{"n_layer": 14, "d_model": 160, "n_head": 5, "n_kv_head": 5, "head_dim": 32, "d_mlp": 320, "vocab_size": 2048, "activation": "geglu", "norm": "rmsnorm", "norm_place": "pre", "norm_eps": 1e-05, "positions": "rope", "rope_base": 10000.0, "rope_fraction": 1.0, "qk_norm": false, "attn_scale": 0.177, "bias": "none", "tie_embeddings": true, "parallel_block": false, "init": "trunc", "init_std_qkv": 0.0495, "init_std_o": 0.0, "init_std_up": 0.0495, "init_std_down": 0.0, "optimizer": "muon_variant", "lr": 0.00642, "lr_mult_qkv": 0.5, "lr_mult_o": 1.5, "beta1": 0.93, "lr_head": 0.00821, "warmup_steps": 200, "schedule": "wsd", "decay_fraction": 0.812, "decay_shape": "linear", "final_lr_fraction": 0.1, "batch_tokens": 32768, "seq_len": 256, "doc_mask": false, "train_tokens": 284300000, "steps": 8677, "dataset": "wikipedia_en"}
MLP neurons of a small language model. Each row is named by its layer, matrix (gate and up: input weights) and neuron, and shows model dimensions 0-159. Each number is 128 + 32 x the weight over its row's rms, rounded and kept within 0 to 255. Numbers have three digits each. A neuron's up and down rows have the sign that makes its largest values positive.
Before each neuron's rows, "fires in" lists the words (lower case) most often at its 100 highest values on Wikipedia text that the model never trained on. A number after a token or word is its count.

fires in: "racing" 16, "institute" 13, "minor" 6, "minister" 6, "unit" 5, "aircraft" 5
L8.gate13:065093132102175096135121085084039123104160165046147112205142131114192162161145109118132166146105111135136100153138189166122183109113122118179092106146155093140137135132114137160044143123138154126141096103091156164107133166127135106169131119098122101136067088112158105091116106141109107121096086129182126142096105112102181106055141127106179160094153124140102160125104103167073115129128135119060219188116173141100139092171128145172116072136127126087150096146139143176120162132126091
L8.up13:159180107127152131117167088124120087141153140120144133143113126135171128109138046115119190142120155116165087137174170129079138118144102086164115143110139120145089130094162127179103075140103106092148117111182133170101094172076147124170054085108198112128123139153100102088059150110142141092149145193182135138172142130137146096174168087098111150135173108187140159147070101146179092114075057149096146143064142124120046116137128083114102069126129153190108142165131170164153126114118112

fires in: "first" 27, "second" 24, "left" 14, "third" 12, "grand" 10, "royal" 6
L2.gate201:171165113110098103143168186166147145125162141220106131108104100201120127167160169159125124180112200119182066177101120163154175166103087148177174166121149137110133146103103116161137194112105130112097086108101218192166156124113155102131163145083190090166080137136071122100135077178122126135118147170175110148116132131159141113118114144179114119111148129153177110139079176150072120119138098177146142128108125112070134124127133175173121145101155074125092112082127127146106116116151113
L2.up201:121093151118133160088132134137091079096171097105142110160146094142124116148091121142124127131074136166139179115156091194181138122129101120156164135171136129156129132093167188161122093146158134093146129168149139103197088104165108085101157064077077100158127091102066177120119170122148129128153146102165085130107124104146141130130214149151099122168130138158161185117086143060194127103172166067119184082166087107119089104119154094115199162145130123118187106117139102159164164124190167

fires in: "of" 94
L6.gate211:116124146150096169112174152121174154178146115124080174079217141112092130142107194086097131120162097161158079085117095107113135089117104182152196125123151160146095195120142136176150168128112130179131108141121154109178115106180083114128144105077081156098124138108180088114166116108060089145134130196140123136096106075112110145121154135156082169124098123093081143174127102196171134125119157132188118120116152158149136149090137175163112163164165080097066089107111103174141113108082152
L6.up211:089132139151112108094166106132155167152114105157181119138112173119139161144178126067177182179058110111084156139104129158117126106102213152123085132117206128149079099105134181088174072105134165133148148125170093109141158189142106130116141145166173088096151096181115110107148135159088182139078121085115138119128099201126140144115103073172160114148111124136135149154087129065076110078126107180146090099087144137100110147135145093106121119122111140097174141157110094065138193169132074

fires in: "during" 38, "over" 15, "throughout" 9, "following" 9, "of" 7, "before" 4
L7.gate299:096060151139062099120118120114218085147115155144178111106126118116120156184143172173139120135106095092097139126112122156132175103096132142108052112135115121077216135135107118077104174082109145155114084104139087117168159124159080183112153118126109152165139122157102137086128102161141079080104180148119121088078088102136105150149190124117178100142122110142105078093140143123142184125107059104115140143119163093084122187098125115186063080143138159134126109198118088092106127078144147
L7.up299:107100121079202128157097114120123133083124173107066095107103146145126127170109165132156124109102126158093105147083182102179104110160109142102122070147122141168100157125102100080130136149094140075146141115117108127128158097185138149140124138111101147140103113187133148111118101192167133161134201152139048075078134161126078091119132115154185050122127097113148093141141136033147152115085098140096133152037140094141162108081131131174153085167123105203064158132111151101132118126159144

fires in: "as" 36, "if" 10, "incumbent" 9, "because" 7, "when" 6, "kentucky" 5
L6.gate168:107095149133083114180081164118115106171158144148141148078115106098094153177089130127150157104151153138128129144115113135128096101140154100144120162174140081112130107072161120156094146110148140176128144099102145178114079152123138225200151131123131111144100121115090099119122136188159142091124096079119109098135169147075108185165095173157132149192163059135142120134062123106104168184116095129174085132152138124113095183078084104088067096109040117121125196181095164154097119146118149
L6.up168:164177080110081130100114152060069128152103102137155134151117121088148171122118123123168165131119093082166172120161119164115082131134153119108078079122159152114184154053144122099117164085196137137154159115123143147114092165119120205112137092130086104214139112113108216127100103183089053144137123114121116111171154110097120144105163174142107095148153103130154086089153152149063133166099095199138096090148104144132128067091121150112121129159201106125089185127148160133138146128140130

fires in: "of" 44, "several" 8, "few" 8, "largest" 7, "most" 4, "festival" 4
L8.gate186:152161102112107173123152107088138077162137027114178143114153104176099143156131143132129090113147088162118119114190157058115153166167103093127084122081136126097143176129128125099128060136115170170118159107150096126115148131128130135091156102092070163114108111159107091080190108164132151091114092129144120119086121144129111046094109097134129165146115143169136138178146088108166179127147087117082160117173228122102121160140124185111130149142090125088126128121174182150166175134148214
L8.up186:146144165102099176165062137097148128150156110117104146111133134122115117134129150153126174150121106081122074128096080087153121073124165125119121072106155206097179167052105106143106152139175142118165134184148134107111127111149132162066142116156127099132095168163147143092162109144132185115074134130160130132105126095163165067117125073084133102203112145192107123109126112176107134113068098088098147108143145161116214146143126186099117101100166156114121149191080191086142185074154143

fires in: "he" 48, "size" 10
L9.gate155:111125153125167132146164118073153152110142134110102101101144169132122089095137079059140063068124106131138141127106117124134133120164153097125131187136186111165072120139141170114123113101132135114094163192127088086119164120122148112095156118147194103095094140111118088065164081149142116089091118230094126097084148130083117081118135106112073092165117142169160121183101147114154016156113131116185130107141115107128102118112153137115116119148097045128127147117056109076072115118166086
L9.up155:109117080147119082172121117160100104115136143132116065121176122088085108202141165106113087096142105141135065151097134109111154101094106119041097087106142163140079139113157162100131179129160079140096092147151166092157098147143192066133145103109130122119105112170139179131164155101098132169130160166121145153084151119128088090097137138101024188124120163171140147053124129170104140106126086183145164199154122136158088128111106087126178165133153068129129090108173117144152150141122090

fires in: "to" 66
L11.gate276:095125179136179157103071201113101098166088148163084135126119166178133121154085166153104116123158074121120150128165162134183147091176087106140176184081143059076163164084164104075122157139079163111134064132125147127175150159193114114119179111127107103143121093115113095106129150135161049114134113115126086132105154150131173112125114143108031160133129125065136106126121097139109111141132132118121120189108125119157090150086162073086132177189170123064098162124122127147128098133132154
L11.up276:151151142126134144097101108098128110127136125113107092112144087090147161169156172060102116104160120105145174155106111140108128115083188162165172148091149089140118163080191173120176111088142150135116188110132123094105096103165140097075136175105132143094120143105084060157136118094134058165109089085093090125105112140155168141116148115146071125152092107129140099156073095130102091145118206099121102086119073152046122094087069093073037123145110134106068136153132136096115132133175092

fires in: "released" 30, "published" 22, "served" 15, "described" 10, "wrote" 6
L2.gate236:149185035081179110091127113098110176143152127129123118098096107120092152147124134095087180170150135072175120134144076083086099125149046126130130112160090068150168140145103165147060111150091128151143152154158150128084065151166130118093067103070107167167129107125145097119122163151179089094084117166077143194088135119118143158096127147124104100146139127109126118136080158092121078126112105230123137076117120150141136091113116150109094183113159074135137099085130128074139140153114124
L2.up236:124163071093148111104176078141131130084131165190103154127122091135129084079177044117132190167124139158147061204118152140164125097116118110100120119122156109176151135087104129129095170117113132132111081138107131157137159115148171060124148155161102202141167067149165123134154105160145090117118083111125126135190104089117103155146075162111047109117108119125114066117080143087144100165098070132120061119161132111124142083112095112146052163144106090116173103182126139120086132132098119

fires in: "born" 41, "published" 16, "located" 7, "built" 6, "married" 4
L2.gate197:024144125118158135101132093130136147119118131129144084105130151195092101147121181126128103181186172087116133183093111155123098112112089128111121120172160166173148112088179129111099164058135136217163142104128103116121106124122134122138088117096150104111150107081122171133169066158079177148155114125089091121198126124117136135150166152089094081124131116106110029152117101129105060149099117179186111147112132152101069085174121141097122131108151118133096123160119089134182110164061132
L2.up197:152111128110157091101123153106125159212134052138110068133062146148098101098164170108119041079112094071138088135097140118088125149088162099111148074162094118137127101135116140122067164114129148119139073190098111074142166170101180170104161113120136192099103056147170126106135141139101116087098139127191181085141166101149139083173082148076120118105133097152121162117132139159138075120143085059136119129108121133097075154128124152160126145129115098096100109174150135172148089165126161

fires in: "to" 51, "would" 14, "not" 11, "should" 5, "will" 5, "must" 4
L8.gate280:148141153154152161092079112154113134167109153123130172119161148125132162178206120148159129157086102147081153119156145161154126069108126078105086162116128111130137135096180105137139134149104113131092197099111105170144113118136113131114144150174107145165097100107161134089136109071121116198139159140084144126135091125161125141118152088133026179123085171041159132145159170094184096077121181139094130145148112170118060101090185157147091130140095068142104198076135106178129100127153085
L8.up280:104162124136129119142107076117089091119114100100105181112086197134146163136117084154131135165168096144098145125157136142086135097165156058100104138133078104140115107097140119073129140157160161189156199155141142130147144149110122105125177146153113128171087056115163117118127090098152145078054127140150136128054063120120115143121145158126143125044136119128167126065093184078085052112158188144078153134127117165096132084102114118168123177111115109185138108094152122107115086169107061

fires in: "were" 58, "was" 27, "is" 11, "are" 4
L2.gate55:108155124176136154117158090103155054146196120109095106084136111104107101115141156118095164136126185112143130186169084127144140123115108124122144108059048123105078124114149102099152096115101073098122092171176113136101160143194157135109171112149113110083103132138121105146097145161086111113091153133095062170123196115085124081137129178143132176116144192162086184159102097109073127178110081180174121130106103085134094087080094092109148075104101151175159088132080148118130151158118107
L2.up55:095086168136117129126178128142098107158142126164143105128099116143137121075120147092186218152150119141151188108186163180135165140148159133152201200156153124132138169152079145129176145167151151148124099093158174124166112059086148089150103140102059179174079133138117127118144084132165106165136155090130084084080111098139131105065164112111124106107115093102175124134140151120083155105074165107129080129154181142150099122158127115102123140104113145137159163146158136120188100070059065

fires in: "had" 49, "was" 21, "have" 14, "were" 7
L9.gate128:167117081116144173140153155113185107140114147162066134155169130105097115109111133151189098091163153071104141158147170127119157131082170099128084110121115117097119105095155160124111105122156027124103102157128139093141172168130133124149127151107117165118175171120082120098115104137122132164124152105099107118098135156124188162142142124177117178112117136125113044184149106183108105217115088175178123062192125118188120105124132106152108137164229136095148097164155061127154130157102104
L9.up128:110153051113113136084097131167081107134136097132078169098126128118086102135095108135141049133087119094138120127055118147141151139091122061118187150122073133080164080093110152121067175111102154101121088158069118131161119141129147117081118139138080159128123067159125125122114123122106141141078102130132144152141193148180178147151183114184103139160194167176071130121165130147094092133198105134111131108131179091085134099153139119124115177176089147124134122140089218162092147134085115

fires in: "made" 28, "released" 14, "set" 12, "make" 9, "found" 4, "signed" 4
L4.gate201:116156108065177124101136081098091085124072238155125138163128146133103053112152174158083151135206124136149134155082191098168167149127119118165105197126134091116120146128109111080137128069150113144118131129142163140076124142140110137131142114057138146152095099120121115122139159113057095106123142152122109109074146107125113162106084178129122157102135142121137087111146108132084108098153086161114194137119134102119111053147153123127051179135069135062108115112138099045126142118084134
L4.up201:091143095115125143141130142145107125169106127158120133154127111128089070079130151058127094106137128110144073204113162145171171192104101122203168148180180110114066142149118111117152108121099075160125201046124155138114104139125144109109110139132167116128103163083127106154143163114099123132093158096108148149099088210036131127092119117188145114168094097105116094138170159129123075130090175100093141147126125159162144148181082094136115114100170123133136090102122090045109171176111118

fires in: "an" 50, "any" 7
L7.gate23:126164101092109103121094042122086107172102114064154124140144152143083134144160118105161098148134114158170088120116104109143163117118124092154101161134145101107133087129143162111097154193089098144159135125092116155216139131097171087104135167116121184134187135137109098114143116124092165121162114134186084146189186086145152152142166123204140196107068129079117086134098077120179102166124111053126125125134059108144124105147077122145129146143089126175128156160156142064150122110193081
L7.up23:131174070125110144169104112065103115176091150121116144160210195150132128091165167119159084069135127117120087100087092038140140193163144066155113080115119105113127126130139128093090127180137155134133082114120156074116086130108131065068157070147094142174155129168131109181067122163132139129101128105176104131082105094122129181174144147172115089193114096125102075059147111103100164171160136091138120159132117118134150136103139150133120154136104086119138070167122152087141098131127126

fires in: "second" 28, "first" 12, "third" 10, "3rd" 8, "year" 8, "2nd" 7
L6.gate22:109093139184108161129131153128106151145148154144143172153164082096117127119084092117065181103139179079164158157125148084084116090121127097124167105107148085081185195137114160179174151132125120104135154111113146108167118109101096114130137138111116081132074095175127151159118100122162124132124215073109115106078110124159091130130153110174172132082110155138168104158087128150171162086190125049155090117175073152098133214115134187107153128143129096156128066113126171153073098089135116
L6.up22:134116187166096097186173123115156106100143147109153152137138088140170099089115115128138111133074204135131123113123146123107090111111093104065107112057138158110160188088123135148181141152093165155128114127121107069186174142109103118128132147068157165163124166138105101104111130084195123086160191120091086126099169153095133148131156063150158146123120086117185102161157109139118123123156086069070121122152085145156121202118113153084195128127125121149116143160122235123145164133171154

fires in: "de" 26, "of" 24, "decided" 4
L11.gate175:121207073104099070102128141140123167179099151121093168157101158081115133123095104105165128137124113131112136137128188149087193171119127170195162081134117111143102104111097137136168159062131166091119146180127088049156107118184120107114146135162138077118185148157172082124081177117129123167108103186136121157122154156163145137112147169109104099108173144160086125131095136087193148087155093112118106043079142135172112135147143106107187113182130169066122124106158132095155157164122128
L11.up175:130116197070169172120103117116162117128134133101102136105129111167103103103111133119203187118093093103090136181167154111123120046144145136101166109137171110156179172151142137113138214220131118150144113129156117172098098173139090179101088119115160158143145123093190162097137092148170126086134151108127149127134086109062157152101119117168089098099113130175072134063158092169145094152128097123134125136106118145069143116130140089186068140077116092139100096072111091117132144128077167

fires in: "south" 32, "north" 18, "southern" 12, "west" 6, "southend" 5
L2.gate16:154166099069188133155144126151102169117117144128168111103188142174106097125083151155126130126089151066107164103155106145109128079108147145116143079126092137102150205110111147127116018136167117117139084093123179132117141134146089118112124116123138090162158155080105185164096105139128125088088205064128128080074123116143111117136142103077114149187104150070168136127102187094124148113105161141110146135158135132137140165143104106089127091149130172148080110203135212141150139176114200
L2.up16:145057082090168122194167157145123139111168130112135087070136168142111105108099132146128112077094177102078136115095096166118138107097132162140177126139096118104172156047092079123154102102118168126101106157148161164123066144077121101078139114137088128112138181164179116113155085075128115084137123078059164108064120126170118100154166103116153153125085124096138140136144148157118157091086177186158125198162143122132172118128090111152091161199152120142086105109103121096138126158164197

fires in: "s" 63, "its" 12
L9.gate81:077116132138127179089174089151096109136078136176112107112158118110148087132211154160121125149153127113121181144053104156114167144115180167097119165084117124127118166139138085143145179103090072117097136119138111156164082140078068120098103161121126103152110106040129137057133167140146080115119106093094115051130126102096173125187083168211113115121141120131157123153117103092130127163129064144108089154148075110049137127159156123120124160132110105104081128136140154198116142160081116
L9.up81:120138225175090209110129146126105114131119117140111139109092140091139138159051106147163090108139115098154139076122090093129165120019089085133172122065129124112143128143075106134184084099157106068182109113095113072151147112095112102122158094104174083107081129058118116090091089141132133060091154114126109100126147109083143137165143127108131167148093094141150114119178170090094118118104195141112068166134142132086122137108094154141087071146151131125117119175103103125118131155102098

fires in: "of" 87, "among" 4
L8.gate80:186102102152136118158145098120196133145136137146161120123109179104096142182123047099135113130137154165109123115125155111106164077075139143075113091116076137113142162110109125147112115113194168112084122098113167150175098071114187197113165193120145103086143126131147054167144140078127091115119108153137090103106125168154073190083102112173144118096108074115113098223055137112147095105177138102112125109110151092083155147121118131082145127123120128076152149116145163141140164060084138
L8.up80:094106068117134119141117105123189130146120086084132145150201180097141158126172137167148139190143140132136111121193123155111146113136206130156156139048179138131086131130186153093170154098143127173127131165108092123070074183185182174169115152148133145152135190123138138130105150145100139135163164082146152193137123096112087083113105093132140135134083124188142100124169123140086159112134162090133111133132138134130105179203081146172111179138163203087139136139121113181126113079091127

fires in: "had" 76, "has" 11, "have" 7
L9.gate84:119131103127160179097145104137123053087109093129127167108147115116172097139101110154071130127100094096090097157164143126060158066125093137148123133133141122138173149151159148140070111091115128178160098095096129157152165148141099150121194059133094087094173146107087099074073096106169169096154144114149117099141095130141109139075157138108152157147141090199105116120173064150094111132145108077141120175138088179114084123184137104164113098212076120109142091142095153166101167195106092
L9.up84:092095078134164147097180166152137139116158095121142113130105102081126113133059171138152139140116156174085145143113100083115150030140133130147133113136096154114159105104121131157071118179089103100050112139095120192140194123125112067144121150114112139131099101082079104203171082084159154139073142121146143159113162160066161147131173147072200126137202144130119121152124153134120133119166097135175161157087094103099108118156132105167097107127110098073088086110087145065163136152145152

fires in: "not" 31, "to" 28, "t" 5, "should" 5, "helped" 4
L7.gate10:121225128162137177108088143068118137113147120155148178091112182128149163114142164111120130072123158130069141157153171181150136075101148107072171161106092110136126064117158161141145067123139101089115134167147121161084170165139115134112172147141112158161135082111165146126166130109109088101102155143133113105160129142086157129167168157081153072094070145140166111105135151154164095145126200124054129127121168172135113095147147117192130153136136060079125106133080212155089136109137084
L7.up10:146129144140138085131122128152168111074078099173063183129149128117157082140144134091060118097126118117127115156147161117156097074143125090109150083217158100143123089205145113155147122152145087159122156136135080094141167148062067115107133101165090093155103067156113145114185132122182121077096167127128160099095102143102155132122179153128105142148125125109161107123129163076127113199138126164105122190151138164173174112077112089139156097088141078110090123108104152147058191137184113

fires in: "of" 49, "in" 25, "at" 10
L8.gate30:147151123149099071098125113131121102192103223130170127122025087186100141082161146152079074162169107057134136168115135135084117167137134111162164119130103108133161101108099138152091138133104144107141132120148096104122095177090152176094136114095124102121092130103085116106106087115100068148114196126115089113158217149101105115090079139141159152110121162148133141067139148136143093142144165138091135093110134159105083122114156102195079095141123061084086157174145106157161150140090101
L8.up30:172183162121104125114140107155147090172116143073168109140065123095115124105106132119134091187131134043089124105094128086145112207183147130185149070156174158123061094121156138104120125077130126107171124114120098103155110171115145071089119129116133123121151093145151059046129124130145047114149135119087139143068115151085078094109109130166132094110099148143131136076141083080104143089056192152122089124073121095076150125148118090121147137142149104086098121174133170104124133098101122

fires in: "south" 15, "north" 15, "high" 10, "southern" 8, "northern" 6
L11.gate177:154128151114148130184160087163157166118121154078112078124156088115105120110061168095157186106074156126145094166068147122183127113076157140135142113124109145099159088081110126130166146092146118153101105172133151172132171138134132102066171114126115094166113147113107128128136149111121086112105122083177192127122156144130159190165176071102162138155139209113176161165168129201120138133119100172109140215144140161138145080143075124094197124176145130114144148125091139095092071103132180
L11.up177:121164094163105111175165099182136150103124183136115155113178203112076127138109153128097139079080155135159122140135128103140146093148151156154153085076080136056110189085122187100147140091124100111138104142083164124161093141145109117106195163128136106112139116177121170134161083055142106145153137029163167138117094130129077135105171059142136061127139149117165148140113107170120127111087127148120114178129126123063158112135161115125176109104173154188186163158065167140141123111141113

fires in: "as" 55, "includes" 8, "included" 4
L11.gate199:111091150119152115137139145173175125159096221052116082099146105103104142126144099104110136108138095083112159110120126121211112129114151107145087121145093151098166130112149141162096115188149096098152188159126111198140098114122150144106148179110184187141154149153145093116121127096105111110111106112116097082144124081138095087122119156098153111035073081129110124122041170127150119110157110093177164142153131088161121115106130127167065052135128128109126169181161143097079077097093087
L11.up199:131097119061136063169181173119144101137136215145123132101151110180093157147071116085130170135132103148152144091162131150179149090179177142126125156093130117097151139110112111114143139139134091161124154141115095179143150108123093130175193142161144085165176146137109087152139176111143117140099147080108063070100144148156135108172140161102116124093131121155105154129082166123072147066088115160109122151152084173126217117105130123059116161094129127118172151094195138134098117073100051

fires in: "as" 86
L8.gate44:092110108151057113196112188176087098173170129074145149163155144035108108164128113112132145148103142075131143104143177117134167130106161091083078142152113087062136124152160122086131145112125116132111103129131162162147138181109079146142137122123169148133163120135196172174110086109132143158112098113138181053151082164164137100107152159126135083083180058116125143158145147130160140118149134102111034074105115115147154132162128149106146086101157167131183128159171184116185116117123121
L8.up44:112140108113115112080089137124136108125112162073150189155164112116112118170061125123162102209152080138150145151139152157118130179140125126109126122207145104136174095126092088137101178125117095043078118084117077154102101158117158109146148180165126130161134183152094096094151119097112132105057065094091174046087192149067111126124133073109133118126149129123148148128175137118140118159110181132148125122123119116163155079061138120116101102127161125193146143132132120096121125099032115

fires in: "of" 58, "and" 10, "in" 10, "was" 4
L9.gate318:157143114089135120114098134073137128197154155102151236090159109094093122156134119134125095114101156105071124103127192178143154106132120150130176108086147094083173147166134140164169122159140103161104183231148142122113167130127145101098162153161077118122157137169030124137150086151090073125077193102110141133078143152121190171111127093133149119127154142132147150095134118160122111124079103201144121094091140093140090160105083096144150092132142084131135099134149110155165143120082086
L9.up318:159095188125121151190099151096123105130140157165125135133179202071101092129182136087155139166182109111108072157160132111105093081127164129104150074152117147158111152140179117064150111170135119112135095201120136090172086185117170133098151114150158155120125125168163061137115102152106132121157098102154069110165122057134129119115080158213147101111133162142095127138121132084102213145124116115169173163119168122144147164134180145113077104118170081100168118119129173128131150093164164

fires in: "institute" 20, "unit" 10, "title" 7, "guitar" 6, "units" 5, "oct" 5
L6.gate118:053197131102156092103159143126088146158143146104083079169114199136135179164124101116099106056140164128131139089155154118164129194089136118231125100150137152178124099128099149065119074147140144124133092080121164141113152115199145137142173122090153182134141158058075113174139115155153168121080122144144110161085116095114108094179167155097088142073131156105145081153123100171135103141137131136141133104072146154139119129141148124094107116173074175066136093174132092108133139106130128
L6.up118:113174132124075165097115095078170130163092183149103184106127173145118108143158079111168119092100142135148152153080157140178188106190137169099130161130133137134098164149113149096085077181077130123111135156127092184087184099128076142200184115043114112112143117167149105144101146126124107170104183122113116166167098143089204157125109131105126135112165140191138118134136084107109140080142117103116163081126199198116184178132134144109133122090144138129131149168163115125161152119069139

fires in: "won" 18, "born" 10, "released" 9, "said" 8, "published" 8, "wrote" 6
L4.gate249:098111044173170152169144098135093084135133129106149116176151164171199137161133104130092142144151161118168129206153090080147130159110117155172082145167160103167135116080162110119091197097099192180114111074108163132080092143119115116177131151068078103106146079116108086131145121156153141137125097089110145187101091185084095137153171153162113110150147099147135099114134132126126153123057128147107139120145098124089139108084146115108113092182136097107141096205049103116109157161108149
L4.up249:116173086169173135128127124167089103125161071138211140163178135149143107163121158085177122196142150105170116092160157137143155182128104174133099140159132123189139168124113122111085105172113127126145110129130109151150097171128140125134197123085155106074124062064117104122157074109077097133133164071164153152113107158139119052095122168166112100097105075177114134089126150173149144104092079172167117190139128131178166105133079137113123130102177127170102077119082131163125150186100133

fires in: "made" 24, "based" 20, "held" 19, "found" 9, "set" 6, "founded" 4
L2.gate160:131187114122150133174153109137108138075155082158120145136113178089150111098142144132101124129129088175153070206121122124153164077083155096140118126105103149104125094056160108085121133118191106121140106164117174120062152111098104106159116095112155153114096102151102081188132096181115179057115082155142085159173171146129172125151093083090131117161097139159164104146130176137035101158105125105103150095166117132135169145177136214160083126147141164112115137135082133058133146124088141
L2.up160:153186111105165105146096156174117131105141054106068113100130146086171072125168147146103128174220116138143121118142112127117145070111126136133112138102083166144167082145121150135128166165097076121112100113117132141111105140144117102092148072123187096118161136092140063198144096146089097068152183159142164165165126134117136110123102134105117109129033136176081091106158153143106074201098208168112112162118069112125114127169177182125123102138140113087108150083103103124138119138096153

fires in: "he" 50, "ger" 14, "electric" 4
L2.gate302:098142153102127126137063149101179104145145164108136090128091088138100109055093134123150157104172133142151126182096148087086165110107149110062137086152144136095104119165070150124109155119148198203187140118118118087131107156136141116119137078142149086138186101133109096117165168131052107140158165129152156139136142157117111134107159101162070087178105160119178146075122137088148088156191139145093113105168188080099146114061168181100094108086134106122114204135092167150125155108096093
L2.up302:124192094104075129157093124082107122125099087154137080137085134191114182085131178112155143096133117172123152192111050118131142128134124182146150143132159164160147179159127106148187168108135108139097170209115181112137135091090137101080100100158146109122097132163107119165145123101064151098111138157140086128105150148147130064112167111189120155142090177073090150113162112169087105088182086168116188181159127093157177162101136133132159130098115111102142148165108113197088160131112114

fires in: "an" 54, "a" 24, "any" 6
L4.gate18:192086117110127146092084177114118141133062137127214107183107068102109137156105115130112171122187130123189158081113097132156119129112162137108150171108116119093099137177090089129116131127091138124116100178154024223149119078141097159125132155117120104154143149112102088133124094036116132125106150173165118144122113106164134149092128160114210129164124094101126156115051154111152113152114143090121114092120071145114156162140107085125120212145115135075097124092120094105118140133132103
L4.up18:125140130074152119141121145134077199062113115132129156131171152071094074142189082048108124125097155072137094098109165073161140129146183123098069146183077132140137088131125124155073083106131098117133146074098139099159200176086154094139186137154114104146121102145132141139138152139085166106137094087100215070125089065102103114122132179140164124185129127145097094078109135158098139078170104176123144124135159121102111108123139101099158162132119139110136137093091171105168080106125117

fires in: "of" 34, "central" 7, "center" 7, "the" 6, "centre" 5, "century" 4
L7.gate238:116080146165160077140142106093129105138123103109136149031100192072169131124098141095152091118081118145140164180055147161125144122064118154105134083143131120099178163159153139162167144150145099124117107126146089139157124073169159143113158084136122155139148112131114148122146050107181175114113146196217120126110079123134064139139152075106155113134107077099147121148081134140129099128143161078163126130159136154110111121119132171191073158105141064058133187090144104172100132105152112
L7.up238:140154133113088083143117182140081172153101101149118122157155137119106183149116165098147169144097102118141092091153151095077091107091139167118165120119121136040142178154172129130082065194135108082195124116096146128068139139115181201158097146081125141116128147169117129114148109128118066142146123119115061128043110106156099092101174141142093142190145094129101105115147082203114124077090162139176095151117166092130184103125114103129162127160129157114099111153206097151116141124105123

fires in: "the" 49, "a" 17, "few" 9, "this" 5
L8.gate28:093090110133134097120025165119120126163094147105178159078118135082084141103109157153111137096136128151126153130126142092134068119155102091118098154190122199111123121166092187095104109095122131166052185100129082123101175139099106129113132117115083109154062154157101117145103080134091131135072108099192160105127130154123111177113148098115086182106193149130077080143118104105149143040108172142150172074143172142153137126113130177125093124101111071130142146102153131088129158092171157
L8.up28:099112093123133129122096095145151119176146191094135162089155164090133114092197133085130121109161116175144183100170149097154142146058097188125129192134118158096103107177106160131101115143093175184142171172160116111112184161116109123147149157128100118171125105121062145070114085159122118120131107125126095022104144097194122127127096083065150135142132173125096158162088133149121155074074097135161102139108156147104155178138080170061178135177123145111140096150128107116109146075151143

fires in: "was" 63, "john" 12, "johnson" 4, "is" 4
L2.gate105:100185146133131140139153094112098087231139072149167156079098140122138113176128209121131190156097118124065122118083105101122146131198183081142136123149131043156114136155141129143136143071153134144115147148146138146111130153106147160136101089147131089054094079173142150138121166174128134124130119142062140120178106160121047109152206172161096103140132140175110143164132103150133155139134176125153103128110163193148180174107078115111147137131091137127168126148176094123150107083144141
L2.up105:177166113120088077142183079157112135150055138085132125110152117166167176134137190099153135157065085180164113172164098228104141099154093088166124067132164117142119139121124131123088138131151106120111126140159117058109072103131154173144096169151141163153054110154100176068125104145159091139150153153185094092089146142090133150164169068152119134126142162157115204118153123130145160080180146085139134088117126115151154114074133153126129147145144122121137078140123180153099129123114183

fires in: "its" 46, "the" 45, "a" 4
L9.gate163:121123156151085112116131133124090109101144122095127136136140067189123073140123177134180143115156075136112154182071120148156156120108127161171069075140102085172132115157118098107096142116153133181127128148130123130094150106111148103132099077110128108134139185148124085028146103067174131121114166114121170171153071092122163112174157100169093118148134125106099148127147131101128161081141136125131155143132111132127092172109116078152150173131165083084188056138044117022102115142124057
L9.up163:154104174106109183145093135150176136135138183156143127116123136130106110125146131170189111136132134135119186138137139129144060144124143116117128121099105138121136109139105136095195122081081096099163040119081111101126126133093107086077064147126141147137035098140104156120122196116140161086184087127171117083105220126177111108167144074122195115156159103180071106129129068128119107134149173145151069172132110112183172142165088178167127144088099122115090134129152145179104137127121155

fires in: "known" 34, "such" 24, "red" 6, "recently" 4
L4.gate33:203095117079113106058165186116101164137138133170153128157134146127100141162130119138098145122165146119120159119084123189108111198136089135111109118092135136128177174157066147120105131125136151151079145085088132179183169133140130161127122115118116105075154076137100153127116103096188099038100175097173070080109169151066130120160133108110080140132115135088134064089100070099128142166158121125111157161149129155162132106098092188098084107094138104179045135143104104150113184119121127
L4.up33:095105163121188160126185164116161118128123130142131105153116155186104118157154168113110078078191113167101131154128121091079099166135105160194164094089163116108116201141095119081143155114115121163093130166149127135142089165156092184112157034123112186113064126089113149132076107126162125098112113150090145130089135070096122170151141152108175174153179104117137168136124129086168091086161154145165186147140172073139159072159102176073157118118133096154126107116177178136100138112140113

fires in: "not" 28, "should" 8, "t" 6, "always" 6, "shopping" 6, "to" 4
L6.gate41:117105117160099113068048080104134120102091093097130176088186143088173103100085142163104087146138158181113069089163130172158162033164125050104163133128141169139114157117156126139145055086130125102192080128165066082168161104136092148132140120162123113109136085128165057103172151107117144136089111089100082127200132096091129128125134136112155132110136097140133135089119124128176089125173144082127156164100107146143087103149139127120123109111113089096142165111067112134089170155118156
L6.up41:160153121137148105086114114111157084074115098125134137139153123131180114134131134115123140064097170180170112132132109116159151147138072163109144172130110118185110155111121082185157117158146111084135120139155087179152171107081066161045126140126117056127111123120198101175154144125124109110115218138091137082136051149063095132158142112075161104110130096126095116106152113100132119132160162149142081116140155110115098112100114136130027153133142126147163191078105217082155108113130106